Weights of a small transformer language model: no biases in attention or MLP.
MLP neurons of a small language model. Each row is named by its layer, matrix (gate and up: input weights) and neuron, and shows model dimensions 176-239. Each number is 200 + 20 x the weight over its row's rms, rounded and kept within 0 to 999. A neuron's up and down rows have the sign that makes its largest values positive.
A block is one neuron, or neurons of one layer that tend to fire together. After each block is what it responds to, as a language model described it from the Wikipedia text at the highest values.

L9.gate6,193,167,225,151,174,188,167,198,216,221,152,185,199,242,197,180,188,232,175,184,198,205,226,222,204,217,189,190,206,184,198,167,176,200,173,193,205,189,231,202,211,191,210,155,211,186,202,215,206,170,179,190,199,203,215,211,244,169,201,212,238,172,192,229
L9.up6,221,169,207,180,193,190,129,183,196,195,184,184,199,225,205,184,175,189,155,190,211,215,214,187,216,172,180,205,201,181,198,207,234,171,181,198,187,170,215,197,176,202,202,167,176,189,236,185,195,196,161,194,178,210,185,172,234,153,218,179,182,193,210,218
L9.gate9,201,239,197,209,197,202,196,199,204,202,199,167,186,201,197,187,206,231,186,194,196,217,183,194,224,190,173,194,189,185,198,214,213,181,177,188,206,203,170,234,205,222,217,218,179,202,179,188,194,204,208,158,194,224,224,221,200,204,177,211,221,157,179,229
L9.up9,200,193,218,219,217,202,194,215,202,191,182,208,221,216,228,200,185,206,201,202,190,203,211,203,198,193,177,197,226,194,227,181,209,240,223,201,180,201,220,218,204,218,179,179,203,208,171,198,209,174,200,200,213,170,194,211,203,195,181,233,183,229,210,208
L9.gate50,193,206,193,207,222,212,196,201,174,183,198,196,206,212,185,187,154,195,195,220,217,204,190,202,183,186,207,176,203,215,219,199,183,198,198,184,192,193,200,207,195,193,208,235,175,159,174,213,191,213,175,187,185,221,197,257,200,196,127,181,179,220,194,220
L9.up50,210,211,176,182,193,222,186,199,201,199,207,228,200,203,182,194,179,166,215,163,226,196,195,192,208,182,212,203,226,194,216,197,167,183,210,170,167,186,211,194,166,180,183,186,188,199,230,192,154,216,183,229,217,181,224,220,194,208,160,230,204,214,170,207
L9.gate87,167,208,184,203,236,198,214,202,227,206,180,225,186,228,205,160,201,189,210,187,162,227,193,205,205,200,221,152,224,177,179,237,167,171,225,184,204,223,165,201,213,212,176,176,170,179,190,195,172,171,196,164,227,195,232,223,206,187,205,236,219,189,174,227
L9.up87,172,236,191,204,230,184,193,192,209,229,205,193,214,194,203,221,180,214,225,190,184,193,190,188,213,212,215,179,186,192,232,186,207,208,220,186,169,221,192,183,186,214,210,204,243,177,162,186,184,204,192,204,193,221,200,216,210,180,182,173,203,176,202,230
L9.gate381,223,183,194,221,194,193,168,211,225,203,166,212,234,189,194,217,180,233,186,210,212,194,169,202,214,176,219,215,187,195,205,121,207,188,201,157,203,215,165,205,189,200,198,209,190,168,224,195,160,215,194,194,204,196,228,214,225,216,240,203,174,201,175,182
L9.up381,214,204,195,188,224,191,221,191,222,221,211,178,193,175,166,208,194,162,178,241,196,193,193,156,199,182,215,193,197,194,204,204,230,199,188,186,222,186,202,234,218,220,195,194,232,226,184,186,232,200,171,202,203,218,216,182,219,225,186,197,192,221,202,216
L9.gate421,230,182,216,203,220,192,201,197,184,231,174,217,196,213,173,219,197,188,175,197,211,194,196,194,193,188,191,137,221,190,218,170,195,197,180,196,196,193,193,231,201,220,176,198,189,146,199,217,175,173,225,190,206,170,209,202,182,191,202,206,219,249,190,198
L9.up421,176,221,214,196,229,201,239,188,194,196,186,182,217,192,224,205,159,193,207,206,199,167,189,187,203,185,213,223,215,207,190,185,207,209,181,188,202,238,198,214,198,190,197,205,190,237,226,223,191,179,213,201,184,190,194,183,194,224,178,211,223,211,204,189
L9.gate464,213,174,195,230,164,180,220,152,188,197,169,240,182,187,197,207,186,208,225,188,190,209,221,239,210,185,168,165,205,208,210,196,192,201,207,184,198,218,210,223,179,231,195,228,193,210,234,202,204,205,193,163,191,190,198,242,200,170,201,223,187,232,185,229
L9.up464,193,204,204,195,161,228,219,193,211,185,192,234,223,195,201,196,208,205,204,174,199,220,236,234,220,192,184,217,175,184,169,190,214,215,209,152,194,187,203,197,212,191,197,191,197,206,223,226,175,220,167,158,210,182,185,182,177,222,212,187,191,188,205,195
L9.gate601,186,179,202,198,210,190,243,159,195,215,200,209,197,190,191,224,228,166,191,209,181,184,221,182,160,249,167,190,192,209,216,175,218,221,180,212,183,232,206,233,191,186,206,162,208,186,202,181,164,177,160,196,208,192,193,234,233,194,211,209,215,188,212,221
L9.up601,193,160,228,207,177,195,160,210,199,207,209,196,206,202,185,209,187,224,215,188,283,214,202,186,200,222,182,243,156,183,200,148,216,211,176,237,196,217,241,191,217,231,232,198,228,244,209,204,199,197,198,169,196,210,221,199,205,178,183,183,235,192,220,211
Description: Word-initial r fragment

L6.gate117,216,172,203,210,193,217,215,198,199,201,210,191,196,195,191,218,202,234,163,146,200,210,182,216,226,197,197,183,171,152,184,199,179,187,160,225,269,233,224,206,196,190,168,179,235,157,204,174,194,225,215,214,161,184,203,211,178,196,200,205,186,212,190,197
L6.up117,202,180,213,202,199,188,220,196,218,190,166,219,232,188,227,220,205,211,193,209,195,207,218,191,171,234,194,190,192,170,199,208,189,172,191,203,190,243,205,201,210,192,170,202,214,243,188,230,196,205,184,233,209,197,181,209,242,192,184,195,199,220,191,206
L6.gate354,177,170,205,180,210,205,218,224,199,178,207,175,208,228,188,211,207,222,200,186,194,161,182,211,176,195,184,194,197,172,180,206,226,188,186,223,228,218,179,198,210,208,191,211,198,199,214,193,180,207,183,223,224,171,252,226,226,219,173,232,221,217,173,199
L6.up354,171,174,192,176,200,183,186,168,202,171,145,217,184,198,196,217,198,219,200,220,188,228,223,215,192,197,194,202,188,196,199,178,203,185,156,198,195,194,205,218,201,233,190,222,198,227,220,172,174,183,216,192,204,218,214,223,239,250,195,217,151,221,214,166
L6.gate564,187,197,180,198,144,197,208,202,164,220,188,216,196,217,181,227,152,183,180,212,230,226,203,195,218,189,213,171,182,173,188,147,216,171,197,209,220,192,238,225,192,211,195,211,190,204,220,209,202,176,235,198,195,207,187,197,197,197,206,202,211,202,195,179
L6.up564,193,206,216,192,173,217,203,189,206,202,187,222,205,227,235,177,189,181,152,218,144,187,203,186,209,217,200,217,172,171,219,224,169,184,184,198,202,203,183,196,164,185,177,210,205,217,208,214,188,197,211,202,195,193,194,212,216,188,182,235,186,199,218,223
L6.gate572,220,203,159,157,185,173,199,181,180,221,196,223,206,201,184,205,190,164,180,183,185,182,200,214,173,203,229,176,201,131,213,195,195,200,186,195,259,216,222,209,207,230,197,200,179,183,220,207,180,189,184,192,198,180,195,171,224,220,207,177,209,232,189,200
L6.up572,169,195,220,196,184,198,210,223,226,218,190,210,199,200,211,264,153,198,199,207,210,217,173,216,191,201,229,230,222,188,249,186,227,214,168,169,177,204,189,208,156,186,154,171,183,194,170,188,229,201,171,180,209,189,177,208,229,217,172,216,192,197,188,202
Description: Word-internal subword fragments

L8.gate317,239,198,220,180,170,197,211,168,182,221,171,187,188,210,204,209,222,191,169,161,202,192,206,169,177,221,193,205,169,175,184,176,201,197,185,220,212,197,172,219,183,216,188,250,188,209,196,207,216,194,216,256,172,221,169,172,184,190,200,219,219,168,189,201
L8.up317,217,205,174,151,207,217,243,203,161,203,242,205,190,198,212,226,200,166,155,184,217,199,179,246,189,217,197,212,194,208,220,198,194,169,215,215,218,249,191,197,210,228,202,216,178,208,216,195,228,223,164,191,229,218,210,214,162,200,208,234,182,195,178,199
L8.gate688,221,195,191,185,215,204,193,226,183,212,228,204,182,217,216,153,195,218,181,199,204,178,191,206,215,168,206,174,172,212,162,226,211,177,208,196,206,213,204,183,201,200,224,209,212,203,188,196,213,191,212,183,224,199,196,149,188,189,223,193,204,216,188,218
L8.up688,176,218,228,191,196,178,164,189,202,181,205,180,188,212,207,183,182,188,185,187,200,184,230,225,218,218,198,185,189,181,188,231,188,213,173,224,179,241,209,212,198,195,211,195,208,181,235,242,182,213,192,217,185,187,231,207,191,195,210,178,174,197,232,182
Description: List-item separators

L8.gate280,203,186,170,211,227,240,225,219,194,223,184,246,209,222,201,176,218,187,211,202,181,217,186,183,178,210,226,195,176,212,209,214,179,196,212,209,205,228,230,241,193,184,183,211,203,164,196,170,227,225,196,194,202,207,221,241,213,212,196,206,201,196,189,205
L8.up280,193,184,196,175,203,192,182,191,167,199,223,188,203,215,153,212,196,202,199,209,199,148,206,203,219,215,181,202,173,228,183,169,178,209,192,201,174,176,201,202,221,186,230,186,218,201,225,170,210,209,215,216,189,186,211,176,165,193,233,203,192,189,232,227
L8.gate673,190,221,197,185,179,180,223,210,201,231,214,201,213,211,180,187,199,196,198,193,193,201,213,216,158,190,249,181,207,199,233,215,201,245,204,229,199,202,252,205,235,210,189,204,210,204,192,188,210,204,240,222,200,189,211,221,199,192,201,196,221,176,183,194
L8.up673,239,220,169,222,220,201,217,214,174,205,188,211,218,248,187,198,185,185,188,198,208,201,168,169,203,177,188,159,221,171,200,211,200,185,200,180,191,182,184,230,219,179,198,210,216,251,192,164,204,193,215,202,210,187,212,183,175,179,196,176,168,189,202,208
Description: Section and field labels

L9.gate2,210,204,167,206,198,182,242,221,208,192,213,200,223,210,222,174,213,213,220,167,150,199,186,213,217,192,234,229,169,224,208,213,181,206,176,195,192,217,211,170,220,184,208,202,162,217,187,169,196,200,213,177,233,217,205,171,178,196,184,232,210,231,172,197
L9.up2,196,187,214,184,157,185,179,197,216,226,197,212,227,199,226,162,185,180,156,217,193,223,195,220,215,200,220,206,195,155,212,216,216,220,185,193,186,248,223,189,196,191,216,182,197,188,211,240,199,167,189,199,192,185,162,184,207,196,227,216,196,198,209,227
L9.gate255,183,221,226,173,198,190,199,201,160,188,178,202,221,204,177,185,216,188,197,203,219,200,206,184,197,222,184,161,213,193,184,220,202,197,226,195,206,187,184,207,218,209,219,177,214,200,190,149,180,203,191,194,209,230,202,180,192,192,216,243,202,215,185,234
L9.up255,188,225,214,199,206,180,200,221,226,206,197,182,218,225,199,148,191,188,208,208,201,174,197,172,203,212,231,186,200,211,239,231,217,216,205,211,221,231,140,211,184,216,178,218,197,197,210,173,195,190,180,197,196,191,175,140,207,174,237,174,193,211,192,232
L9.gate406,201,163,195,212,206,217,225,202,260,214,215,168,206,202,200,188,178,208,194,180,225,177,204,232,195,163,180,165,210,196,205,204,193,190,185,204,207,204,230,226,158,254,212,205,169,176,191,233,203,166,223,212,227,190,217,151,201,212,196,200,248,178,190,163
L9.up406,195,215,183,227,198,200,210,215,180,196,199,177,214,229,200,182,193,183,204,193,143,185,185,204,186,192,219,199,201,209,171,207,221,215,187,187,196,197,204,189,206,223,214,216,178,220,201,188,192,161,267,213,193,219,205,179,186,197,209,209,207,213,191,212
L9.gate516,173,205,188,212,191,175,230,183,168,233,222,199,190,193,197,181,201,227,213,200,172,216,233,222,212,212,167,171,178,167,180,208,211,188,194,197,209,179,206,217,163,205,218,242,189,177,196,221,202,218,198,169,187,224,166,223,201,188,175,183,202,242,185,213
L9.up516,198,202,195,186,204,226,187,195,190,204,213,155,224,214,201,206,174,207,192,227,213,213,242,243,197,205,193,200,189,205,179,211,230,198,189,183,201,209,219,171,204,240,224,239,215,201,188,209,221,254,223,178,190,177,184,199,199,157,195,178,152,222,203,202
L9.gate535,221,206,179,201,196,223,206,214,215,212,193,244,229,227,210,212,185,185,233,189,169,203,179,189,181,204,233,194,185,214,202,191,175,189,195,227,171,185,215,224,216,193,203,210,198,200,217,193,191,185,211,198,220,205,231,180,176,188,219,211,208,216,197,237
L9.up535,178,176,190,178,162,166,216,240,194,169,220,203,203,198,191,169,175,177,197,186,203,210,181,198,191,191,213,215,203,203,204,215,194,187,234,196,192,199,230,173,202,184,189,199,198,230,181,220,199,174,204,251,210,191,218,192,199,236,216,218,180,197,199,186
L9.gate569,238,187,189,220,182,207,200,210,220,198,206,205,199,237,188,183,216,209,208,197,188,199,182,188,192,197,212,211,177,252,172,188,194,254,215,235,204,202,184,177,204,227,177,235,202,192,191,172,207,200,211,188,212,169,196,226,235,249,186,215,218,219,190,178
L9.up569,193,215,196,222,191,211,198,173,221,199,199,207,187,211,210,207,172,233,199,198,185,217,192,236,191,199,205,198,182,182,266,190,196,197,223,207,214,191,171,208,193,201,194,182,184,200,189,197,168,191,190,219,243,168,209,202,204,209,178,231,179,185,206,220
L9.gate677,168,219,158,233,178,212,210,192,141,172,220,198,221,232,166,183,219,213,160,195,210,182,223,185,217,190,170,219,209,200,198,207,184,190,184,195,244,213,202,206,172,176,215,205,218,186,219,181,184,164,224,190,214,229,186,213,177,223,162,191,217,222,166,184
L9.up677,177,199,166,187,209,193,183,202,182,218,192,184,204,219,179,210,200,210,191,189,206,202,213,200,234,203,206,239,216,187,171,234,222,204,238,206,179,181,218,223,194,215,220,167,204,174,167,222,219,200,233,191,207,224,184,156,206,211,227,169,171,177,205,160
L9.gate698,234,219,180,212,188,198,190,191,204,234,201,217,216,211,183,207,218,232,200,196,187,180,153,199,198,190,198,232,211,196,153,227,161,196,188,187,214,209,221,185,193,215,186,213,201,194,223,176,211,190,214,183,219,222,212,226,194,204,221,190,212,213,172,213
L9.up698,207,185,212,184,185,203,170,207,196,236,164,203,180,233,209,206,206,192,173,194,177,178,224,231,160,209,174,238,233,183,178,209,177,245,186,233,216,181,237,223,181,195,194,207,217,172,196,202,231,215,197,199,201,188,229,187,151,194,195,184,197,211,213,178
Description: Word-initial subword fragments

L9.gate3,193,203,208,224,207,211,206,217,163,189,182,242,186,218,207,201,179,197,243,219,191,181,181,225,216,232,231,189,211,187,210,217,221,196,220,178,230,186,197,241,199,211,204,239,202,204,225,218,211,213,206,201,175,228,218,219,239,214,202,208,188,208,202,212
L9.up3,211,231,241,165,228,215,175,155,181,206,248,218,154,162,197,196,240,202,198,184,140,191,191,173,197,218,183,218,243,220,201,219,197,217,178,238,207,192,184,173,184,201,205,213,206,233,168,194,153,205,187,229,211,196,218,188,197,184,195,222,222,186,211,206
L9.gate196,196,184,189,192,192,206,218,222,181,216,236,185,169,219,195,211,189,186,185,175,213,198,164,180,216,191,226,170,188,220,198,199,200,216,220,170,165,199,189,179,172,203,203,222,206,182,163,183,174,203,191,208,199,191,195,181,200,176,210,210,239,192,180,200
L9.up196,229,196,187,234,221,223,191,205,210,262,208,220,198,198,203,204,181,182,231,193,179,198,218,188,214,214,217,156,227,155,213,215,206,191,218,213,209,203,209,197,213,242,222,172,229,205,190,205,204,186,244,201,194,207,211,202,220,220,177,193,209,205,186,204
L9.gate234,191,181,171,178,198,168,196,218,188,239,219,175,211,198,205,168,187,226,207,196,184,216,209,204,219,190,187,172,159,185,177,210,176,196,185,206,203,197,192,209,167,245,202,233,183,210,189,207,239,187,188,211,184,197,199,225,182,192,173,222,191,233,158,197
L9.up234,214,194,213,216,162,182,185,206,216,206,228,187,219,210,158,182,179,201,193,212,172,181,201,204,219,207,221,174,231,188,205,209,214,201,194,174,192,205,216,225,188,215,197,214,241,174,205,179,231,228,208,175,177,216,230,190,206,233,228,176,183,188,190,187
L9.gate287,197,204,193,214,213,171,215,215,217,240,217,193,171,164,169,181,198,190,202,183,195,176,212,218,233,168,207,199,219,213,210,218,237,184,212,208,199,192,206,201,197,168,217,239,182,175,201,202,186,220,203,196,200,207,205,164,170,215,197,200,195,201,182,188
L9.up287,218,212,178,180,223,224,218,201,223,205,213,199,186,180,192,217,177,180,214,217,214,173,191,210,205,185,210,190,193,220,190,181,193,168,197,184,173,206,197,205,195,184,198,219,192,236,201,198,198,226,206,207,195,168,199,192,162,155,229,177,216,179,201,202
L9.gate318,190,199,194,196,199,203,224,159,196,267,220,259,210,215,202,209,192,227,211,219,204,172,206,222,232,197,219,171,211,230,202,230,200,201,189,213,192,178,164,182,184,204,204,242,222,217,188,212,211,197,238,205,226,175,212,208,192,171,148,216,219,219,186,224
L9.up318,206,200,206,192,204,218,185,182,182,201,199,186,203,213,135,223,190,185,182,205,201,180,193,194,204,181,198,169,199,171,189,169,188,193,187,227,205,217,185,202,221,242,247,232,167,177,178,148,188,229,242,244,216,220,190,197,194,199,202,196,177,185,208,231
L9.gate426,257,198,177,194,210,230,190,180,192,181,226,218,141,199,206,166,203,157,206,214,217,205,196,212,204,202,196,206,149,182,208,205,183,227,196,171,208,205,217,182,199,189,215,223,229,204,210,224,202,179,169,208,216,202,181,173,183,194,202,215,206,233,199,200
L9.up426,260,184,184,199,215,198,230,221,229,184,226,204,217,210,224,175,207,180,248,211,202,207,188,214,237,202,181,207,190,194,206,219,199,209,163,186,213,256,226,194,206,194,225,204,230,165,219,169,196,180,203,197,180,199,180,165,186,168,195,191,215,206,203,212
L9.gate557,213,191,206,187,216,212,182,210,188,220,199,208,197,234,190,210,184,191,213,196,185,186,165,204,190,165,218,163,176,207,218,231,203,174,226,205,218,219,170,225,175,201,195,228,195,189,167,197,219,184,216,231,236,187,195,197,185,180,208,196,208,201,146,243
L9.up557,178,191,176,189,176,188,184,204,204,202,179,240,216,211,176,204,242,169,212,200,239,213,200,206,206,215,159,213,185,188,211,223,214,192,245,214,165,203,206,224,212,194,199,239,176,186,211,218,197,188,182,165,189,180,170,227,205,186,187,219,205,197,229,196
L9.gate692,242,164,191,207,178,188,184,205,197,219,203,218,213,219,236,205,232,181,196,187,179,145,183,201,212,212,254,227,234,175,177,162,187,219,201,185,238,162,204,207,189,187,199,199,221,197,189,216,200,223,172,215,199,210,181,175,177,193,206,190,227,211,199,216
L9.up692,211,195,191,212,233,200,214,228,216,205,176,188,237,174,206,202,194,179,225,197,164,208,146,192,187,189,209,190,165,221,208,197,187,203,232,176,218,214,181,191,232,186,176,223,193,207,186,222,201,195,175,211,223,176,198,213,218,139,183,163,208,203,190,215
Description: Infobox field labels

L6.gate95,236,206,193,204,178,193,201,209,191,201,192,195,210,228,240,174,173,200,186,172,174,197,220,179,187,208,216,171,200,192,166,212,203,192,176,193,190,198,207,221,201,199,210,237,245,190,235,201,185,218,171,251,174,198,211,222,201,219,178,211,205,159,171,195
L6.up95,226,184,229,178,176,179,173,196,162,210,192,206,179,172,191,183,191,185,248,196,200,183,200,207,191,245,185,207,217,222,199,188,217,198,211,198,191,234,217,196,210,223,186,163,183,157,187,162,194,216,178,176,175,181,225,217,231,226,157,194,205,201,191,215
L6.gate134,218,188,178,205,184,195,246,200,178,159,203,219,209,211,184,184,196,191,181,179,216,190,222,203,194,244,199,176,177,201,228,177,203,230,184,199,197,213,207,203,215,207,161,200,220,226,202,187,247,194,182,235,209,230,238,185,176,200,198,191,177,214,185,218
L6.up134,181,205,185,175,184,208,185,198,210,179,169,198,187,183,188,187,194,204,173,168,208,190,207,173,177,189,197,189,223,204,190,202,228,226,175,187,199,219,171,218,198,215,215,195,197,177,233,218,202,232,210,207,228,198,200,196,191,214,208,203,197,201,194,205
L6.gate457,225,203,174,192,177,186,211,215,154,192,219,209,202,186,176,226,182,202,214,215,178,190,207,175,220,188,216,170,245,179,218,207,223,189,185,205,210,212,179,219,200,202,197,185,201,201,209,215,200,183,220,203,181,186,189,210,202,219,181,178,232,187,175,193
L6.up457,218,190,193,201,195,220,223,202,233,198,235,195,217,179,199,181,199,198,215,193,227,210,207,150,179,186,195,190,185,190,214,212,237,167,206,220,189,181,223,171,197,196,189,196,148,204,205,238,195,190,183,207,200,200,176,168,191,185,214,179,218,230,196,177
L6.gate495,252,222,191,178,193,228,181,214,210,228,179,199,168,199,213,205,193,201,203,194,159,167,205,193,185,205,227,193,200,195,163,223,237,231,200,192,204,202,207,220,181,221,171,192,185,208,204,207,172,168,198,201,210,234,177,194,204,167,216,191,236,223,190,221
L6.up495,179,234,223,187,227,228,180,208,207,189,214,178,184,247,210,191,194,170,188,213,171,191,206,168,219,193,214,184,175,199,197,206,172,182,208,135,169,205,174,226,219,231,153,199,174,182,197,183,202,181,200,215,188,195,217,193,187,230,191,244,207,175,218,222
Description: Sports-bio "played" verb